{
  "n_head": 12,
  "n_kv_head": 12,
  "norm": "layernorm",
  "rope_base": 23200.0,
  "attn_scale": 0.177,
  "lr": 0.0125,
  "batch_tokens": 131072,
  "steps": 6367
}
MLP neurons of a small language model. Each row is named by its layer, matrix (up: input weights; down: output weights) and neuron, and shows model dimensions 0-127. Each number is 50 + 10 x the weight over its row's rms, rounded and kept within 0 to 99.
After each neuron's rows, "fires on" lists the tokens most often at its 100 highest values on Wikipedia text that the model never trained on. A number after a token or word is its count.

L7.up298:42 29 57 55 61 54 34 47 44 59 56 55 65 55 42 56 43 39 52 58 50 60 56 51 63 66 41 39 51 41 41 64 58 23 52 61 42 42 38 40 39 59 49 62 39 62 38 34 64 40 45 44 58 45 53 44 57 64 32 55 45 54 45 47 52 59 44 56 52 37 39 48 47 53 36 45 61 52 57 58 37 59 48 59 65 48 67 65 52 48 47 52 58 56 62 53 45 51 60 37 40 38 53 43 52 44 61 42 46 73 48 35 36 44 36 62 54 49 57 63 52 38 47 43 66 49 52 55
L7.down298:31 60 57 52 52 39 43 17 38 37 40 49 63 54 34 43 63 58 44 42 50 46 60 35 44 52 50 66 50 27 55 39 65 57 67 46 49 58 47 44 54 53 52 51 51 50 55 51 39 55 60 49 40 38 50 43 57 53 71 57 63 53 39 54 55 55 52 49 37 41 46 60 52 60 63 59 42 42 39 59 67 49 58 41 53 61 43 51 46 40 47 47 57 62 60 53 48 53 58 50 50 33 37 61 46 69 58 57 51 51 55 71 53 51 33 53 38 48 49 43 38 64 66 47 43 39 52 64
fires on: " an" 11, " or" 10, "k" 9, " \"" 9, " and" 8, " his" 5

L3.up53:48 34 38 48 48 51 33 61 29 48 51 64 54 60 59 67 55 46 51 55 46 49 58 30 69 50 38 65 33 32 25 54 58 60 35 56 51 56 31 37 46 61 52 49 47 50 47 46 61 40 55 31 48 64 72 65 46 65 43 57 51 43 53 49 59 49 56 59 47 66 50 49 50 47 45 46 51 53 62 55 42 61 51 55 59 46 61 47 60 74 59 39 49 34 56 44 44 45 41 57 31 61 29 46 50 50 47 57 42 55 63 59 57 52 45 49 51 39 52 43 48 46 45 44 61 58 39 45
L3.down53:44 49 62 52 51 44 38 36 52 55 59 54 51 38 47 47 38 32 54 71 61 53 65 58 51 50 65 64 53 53 46 39 43 45 51 53 53 55 58 48 53 39 62 58 58 47 46 49 54 64 32 39 42 60 31 51 52 39 53 60 35 33 47 31 43 33 44 58 50 38 52 39 43 38 50 49 53 58 53 60 35 25 64 35 72 63 51 66 49 49 57 64 28 41 29 67 55 45 55 47 38 49 45 57 56 50 65 53 54 58 57 65 61 55 46 50 51 51 52 48 64 48 42 39 38 56 53 62
fires on: "ff" 12, "urn" 11, "une" 8, "aff" 7, "uck" 7, "elf" 6

L2.up344:64 25 58 44 58 58 36 55 49 40 37 39 47 49 39 51 35 65 49 55 45 40 36 50 59 45 56 62 61 51 53 42 46 55 38 50 50 57 50 53 65 41 47 51 59 57 81 58 46 45 36 56 55 49 60 58 47 50 42 38 40 47 47 45 48 52 53 59 39 45 48 52 38 35 59 47 55 51 37 54 56 43 41 39 48 45 50 65 58 52 71 50 58 54 47 44 33 51 63 33 46 48 41 51 59 31 61 62 42 36 49 59 41 52 28 67 64 51 48 51 58 51 56 64 42 47 79 44
L2.down344:66 52 54 49 61 46 56 47 47 47 52 54 66 51 42 50 55 68 51 45 60 42 55 55 25 45 66 58 59 52 59 29 76 44 41 56 66 52 69 53 71 42 59 35 64 43 55 59 36 53 51 48 55 44 52 49 54 42 43 27 47 38 38 51 59 61 50 47 49 56 51 35 52 46 51 37 44 38 39 49 56 47 43 53 54 46 55 56 35 50 42 39 64 61 64 44 49 42 51 40 59 42 50 41 42 39 51 52 52 53 28 35 55 42 43 49 63 36 52 58 39 43 50 56 63 54 69 59
fires on: " Pre" 19, " Tre" 14, " pre" 12, "re" 11, " fe" 11, " le" 9

L9.up526:40 60 49 46 34 57 60 47 55 50 57 46 31 43 41 59 46 48 34 60 69 45 54 45 45 53 44 50 51 59 61 27 65 38 55 60 48 52 45 63 58 52 49 45 41 51 46 61 42 41 62 51 35 57 54 37 52 32 55 59 50 50 48 51 63 51 51 54 38 36 44 23 45 51 39 64 65 37 45 71 37 45 53 43 42 48 51 63 30 49 80 60 60 35 72 44 47 61 38 34 38 52 58 51 45 61 42 44 39 21 52 48 39 46 53 60 48 45 51 42 52 49 50 52 44 30 55 40
L9.down526:40 59 34 48 50 45 58 43 39 49 53 47 46 40 73 59 62 48 63 71 47 54 56 44 49 61 55 39 60 40 42 42 32 57 60 52 66 41 56 36 48 51 48 51 57 44 42 56 57 47 59 51 44 41 34 53 54 50 41 57 60 57 54 42 47 47 60 48 59 52 55 57 25 32 60 48 56 34 59 67 35 39 33 64 54 52 57 46 76 38 32 42 37 47 59 61 66 61 43 51 57 46 61 49 63 53 40 44 66 31 48 39 65 51 46 54 48 54 65 32 47 36 65 65 31 58 39 42
fires on: " as" 28, "it" 10, "os" 8, "ivers" 6, "iv" 5, " As" 5

L2.up655:28 71 49 44 48 45 47 49 30 57 53 41 50 61 44 56 53 59 66 59 52 52 61 58 62 39 48 46 45 61 56 47 57 30 43 58 54 47 62 59 41 42 66 45 51 50 70 53 61 56 38 55 33 45 45 36 65 42 49 33 54 37 55 66 34 60 49 66 45 53 43 43 61 50 36 38 36 69 47 56 48 63 45 53 57 30 46 62 43 54 30 61 48 41 50 60 37 43 53 54 39 61 60 48 52 59 50 58 43 50 67 56 32 52 44 39 45 39 63 48 60 27 42 43 64 38 53 29
L2.down655:73 63 53 62 45 68 50 62 53 54 56 54 38 58 45 43 42 49 67 47 45 53 50 31 53 57 54 27 43 38 56 41 44 52 41 42 40 42 44 47 64 54 54 47 64 55 46 59 38 48 52 42 50 60 45 54 58 57 38 44 55 39 37 52 49 42 55 36 39 33 58 75 40 46 50 44 50 42 49 49 55 66 45 56 48 29 49 42 58 46 42 43 56 41 61 60 45 76 39 33 48 63 38 42 37 49 29 40 64 48 63 59 36 40 40 58 44 41 48 56 57 41 37 46 48 43 48 43
fires on: " is" 31, " =\n\n" 22, "as" 16, " was" 7, "b" 6, "&" 5

L5.up536:34 45 37 45 65 40 41 39 25 63 53 47 64 28 63 52 37 59 48 52 46 61 58 40 47 48 37 47 48 34 48 50 51 42 28 51 47 66 42 52 51 61 48 55 71 43 46 55 43 49 46 49 45 33 44 68 48 61 55 71 56 51 38 52 51 47 41 51 26 51 25 42 62 59 45 38 45 41 40 47 50 50 42 44 61 65 59 63 42 40 67 54 57 47 35 48 51 55 51 45 59 47 56 35 46 46 51 65 67 58 24 52 62 52 35 38 66 65 48 52 33 42 53 40 65 66 51 22
L5.down536:42 52 57 56 60 61 43 38 45 31 69 49 54 43 64 52 29 39 45 41 50 66 63 56 57 83 53 49 62 47 59 29 41 64 24 53 49 60 50 37 51 35 47 48 41 49 64 58 65 41 39 42 71 70 49 38 57 62 65 65 48 34 59 54 64 46 58 41 41 47 41 49 42 55 46 50 47 66 72 39 61 62 58 40 61 45 52 31 59 67 47 32 53 45 45 51 55 51 62 46 55 50 55 58 49 37 57 54 52 42 49 49 59 36 65 69 28 60 56 44 59 33 68 37 55 46 46 50
fires on: " or" 26, " and" 15, "b" 8, "ri" 7

L3.up382:61 35 57 56 70 62 46 40 38 57 30 50 59 44 58 54 41 62 48 47 39 43 52 31 42 57 74 38 49 66 54 49 37 51 66 50 53 46 42 49 53 52 62 53 61 41 52 46 61 58 40 50 43 49 59 47 60 61 52 34 39 48 78 35 49 63 57 66 50 51 43 45 40 45 69 42 60 46 55 59 55 50 66 61 58 46 61 55 72 44 44 63 39 40 41 61 37 75 27 50 28 44 45 37 49 43 48 70 43 50 56 42 21 45 44 62 56 66 47 39 53 45 42 41 44 55 51 58
L3.down382:66 46 53 39 62 66 49 38 43 49 58 59 44 59 50 61 46 54 53 48 45 60 66 32 53 54 62 49 50 51 45 47 58 64 34 48 42 66 65 49 40 50 62 69 51 38 55 64 44 59 45 43 63 34 43 52 53 48 51 56 52 79 56 43 34 68 53 43 34 62 77 48 48 50 43 38 41 44 47 33 65 30 47 67 47 44 42 47 63 62 57 36 50 36 60 35 45 40 37 37 49 50 56 62 56 43 51 61 53 70 44 36 37 53 59 53 44 39 47 54 60 35 41 52 48 31 63 43
fires on: " pre" 35, "ten" 7, "ene" 7, "aw" 6, "re" 5

L11.up545:59 53 33 55 50 29 50 46 59 50 44 40 58 61 46 43 39 49 56 40 49 40 42 43 59 64 60 53 54 63 48 51 55 38 47 46 57 73 47 37 57 57 53 42 34 39 50 51 48 44 51 45 53 28 58 54 52 57 48 59 42 27 47 70 39 54 44 73 55 40 46 36 55 50 60 49 48 46 61 62 45 66 66 39 71 71 64 50 60 33 51 39 43 31 39 39 69 49 58 44 70 61 52 44 45 54 64 54 57 55 46 45 68 48 46 40 39 34 57 32 55 59 55 45 52 58 58 53
L11.down545:58 52 52 46 49 25 62 45 54 28 43 52 68 58 66 40 45 58 43 30 43 51 43 57 36 48 56 55 42 59 36 46 78 53 60 62 66 63 43 53 44 42 52 51 49 38 52 80 41 56 50 36 48 56 49 54 50 59 65 31 60 52 50 67 51 54 44 61 49 59 51 50 41 54 52 56 53 33 54 56 49 50 34 32 34 51 41 55 46 52 52 56 42 59 32 45 78 66 45 42 39 48 43 37 47 62 59 49 48 68 44 45 34 61 51 50 43 42 49 53 50 53 60 50 31 71 62 43
fires on: " d" 43, " in" 23, "2" 13, " " 10

L13.up705:57 34 43 50 68 50 32 41 49 40 56 33 63 51 38 50 57 54 52 54 45 63 45 49 51 58 46 45 56 59 47 54 57 44 53 64 54 58 54 51 51 46 55 33 58 53 42 44 45 50 47 49 43 70 55 45 65 62 46 45 49 35 47 40 67 44 56 45 43 59 53 46 42 56 58 39 49 63 38 57 50 50 52 54 65 42 62 49 59 31 43 50 49 52 55 29 51 49 66 44 41 49 53 44 39 51 44 56 52 31 46 65 45 60 49 25 51 35 52 72 59 50 46 65 40 59 54 47
L13.down705:66 47 46 43 83 60 57 45 25 36 59 54 60 33 42 52 58 40 44 56 51 49 47 36 53 52 63 56 66 57 54 32 55 51 42 39 57 52 58 44 61 48 44 50 45 58 65 65 46 57 56 34 43 56 46 50 40 46 39 62 53 43 49 56 50 28 33 51 60 60 50 60 48 46 45 31 37 35 23 56 47 55 34 70 48 40 44 43 46 43 40 52 51 59 70 43 44 28 54 35 65 58 64 58 39 50 49 37 58 54 40 51 29 78 45 34 54 66 42 49 39 50 42 49 53 46 64 57
fires on: " le" 31, " de" 15, " Le" 6, "re" 5, "e" 5, " De" 5

L4.up683:41 51 59 62 37 66 30 34 46 65 63 50 53 33 54 49 45 55 53 38 45 50 59 35 59 48 29 43 50 40 42 58 54 49 42 70 35 62 34 37 53 58 45 55 45 65 50 44 44 42 58 52 44 54 48 50 44 54 51 63 44 45 45 47 48 46 65 72 51 55 41 47 59 60 53 62 31 36 60 67 45 57 63 49 52 55 55 57 40 43 35 41 57 62 58 56 39 31 70 45 49 45 47 58 66 52 43 49 55 63 42 43 43 36 49 55 49 59 61 59 49 42 57 51 63 64 37 41
L4.down683:57 47 47 56 42 60 77 39 49 62 59 55 73 53 47 51 55 59 47 61 55 61 50 41 37 75 33 55 37 31 39 44 56 62 40 50 61 60 50 24 68 46 57 45 67 54 49 47 47 60 53 50 44 40 34 62 54 62 39 54 66 46 56 66 41 41 48 32 50 75 30 52 49 42 54 57 52 56 55 46 57 50 48 24 40 44 56 49 74 65 57 47 38 58 45 54 53 57 59 18 34 59 50 60 35 61 56 66 48 40 64 61 53 43 51 59 50 41 60 60 43 56 44 59 32 48 38 59
fires on: "ly" 21, " or" 8, " and" 8, "/" 6, " to" 6, "ver" 4

L3.up253:49 63 61 72 49 57 47 48 69 47 50 52 40 22 53 65 42 47 57 51 50 48 50 58 52 34 52 42 40 54 70 35 43 66 36 37 61 42 45 44 56 40 56 57 43 58 29 66 41 40 27 51 57 56 47 44 59 44 51 28 63 58 48 68 59 57 44 36 53 46 53 46 48 45 41 64 44 37 61 60 33 22 61 66 76 38 49 52 59 39 52 41 69 57 55 65 28 32 34 50 42 60 47 43 52 60 60 47 63 54 21 48 61 54 51 42 52 62 37 48 53 57 33 27 62 49 47 58
L3.down253:64 55 50 51 57 33 61 74 50 47 60 62 60 34 44 54 42 48 45 58 47 39 38 51 54 68 56 39 57 63 52 45 61 63 49 50 52 63 43 49 53 56 33 37 65 51 51 52 51 36 43 49 51 48 36 43 43 44 83 57 45 54 64 64 56 53 53 53 53 55 49 52 49 55 59 46 55 64 75 46 42 42 51 53 48 45 61 44 45 63 37 54 40 65 51 26 30 49 47 45 42 62 68 40 39 63 58 56 60 68 57 52 69 44 52 57 61 51 58 51 53 60 47 63 20 53 66 40
fires on: "ur" 22, "at" 9, "ight" 7, " station" 7, "ark" 7

L7.up395:60 45 44 38 47 49 56 25 26 42 44 65 75 43 25 45 64 50 64 43 42 51 38 33 45 41 65 69 52 46 56 42 46 42 47 62 36 66 53 39 66 56 60 49 37 66 56 75 60 50 45 55 58 42 55 41 70 76 54 51 51 37 61 65 41 57 46 57 43 61 66 43 68 43 52 51 58 49 65 35 52 64 61 68 60 53 51 61 59 48 39 51 53 41 48 50 35 52 42 59 43 56 60 33 38 50 72 65 44 38 60 43 37 51 48 36 48 48 72 32 49 35 53 53 49 56 50 57
L7.down395:61 38 42 63 52 69 54 59 57 56 44 57 60 46 41 49 74 47 47 69 44 63 44 53 70 31 48 40 46 64 47 50 52 44 41 47 36 41 54 51 45 63 50 36 32 64 66 49 61 39 39 62 43 47 41 39 66 47 65 63 48 53 49 50 60 40 35 52 51 69 58 72 45 35 45 65 51 54 53 42 44 50 59 37 49 44 47 45 54 55 37 43 66 62 55 40 53 51 26 50 55 59 44 39 68 42 45 45 50 47 48 52 36 57 45 42 68 52 49 27 48 50 27 57 58 39 61 66
fires on: " an" 57, " is" 5, " was" 5, " bas" 4, "b" 4, "ib" 4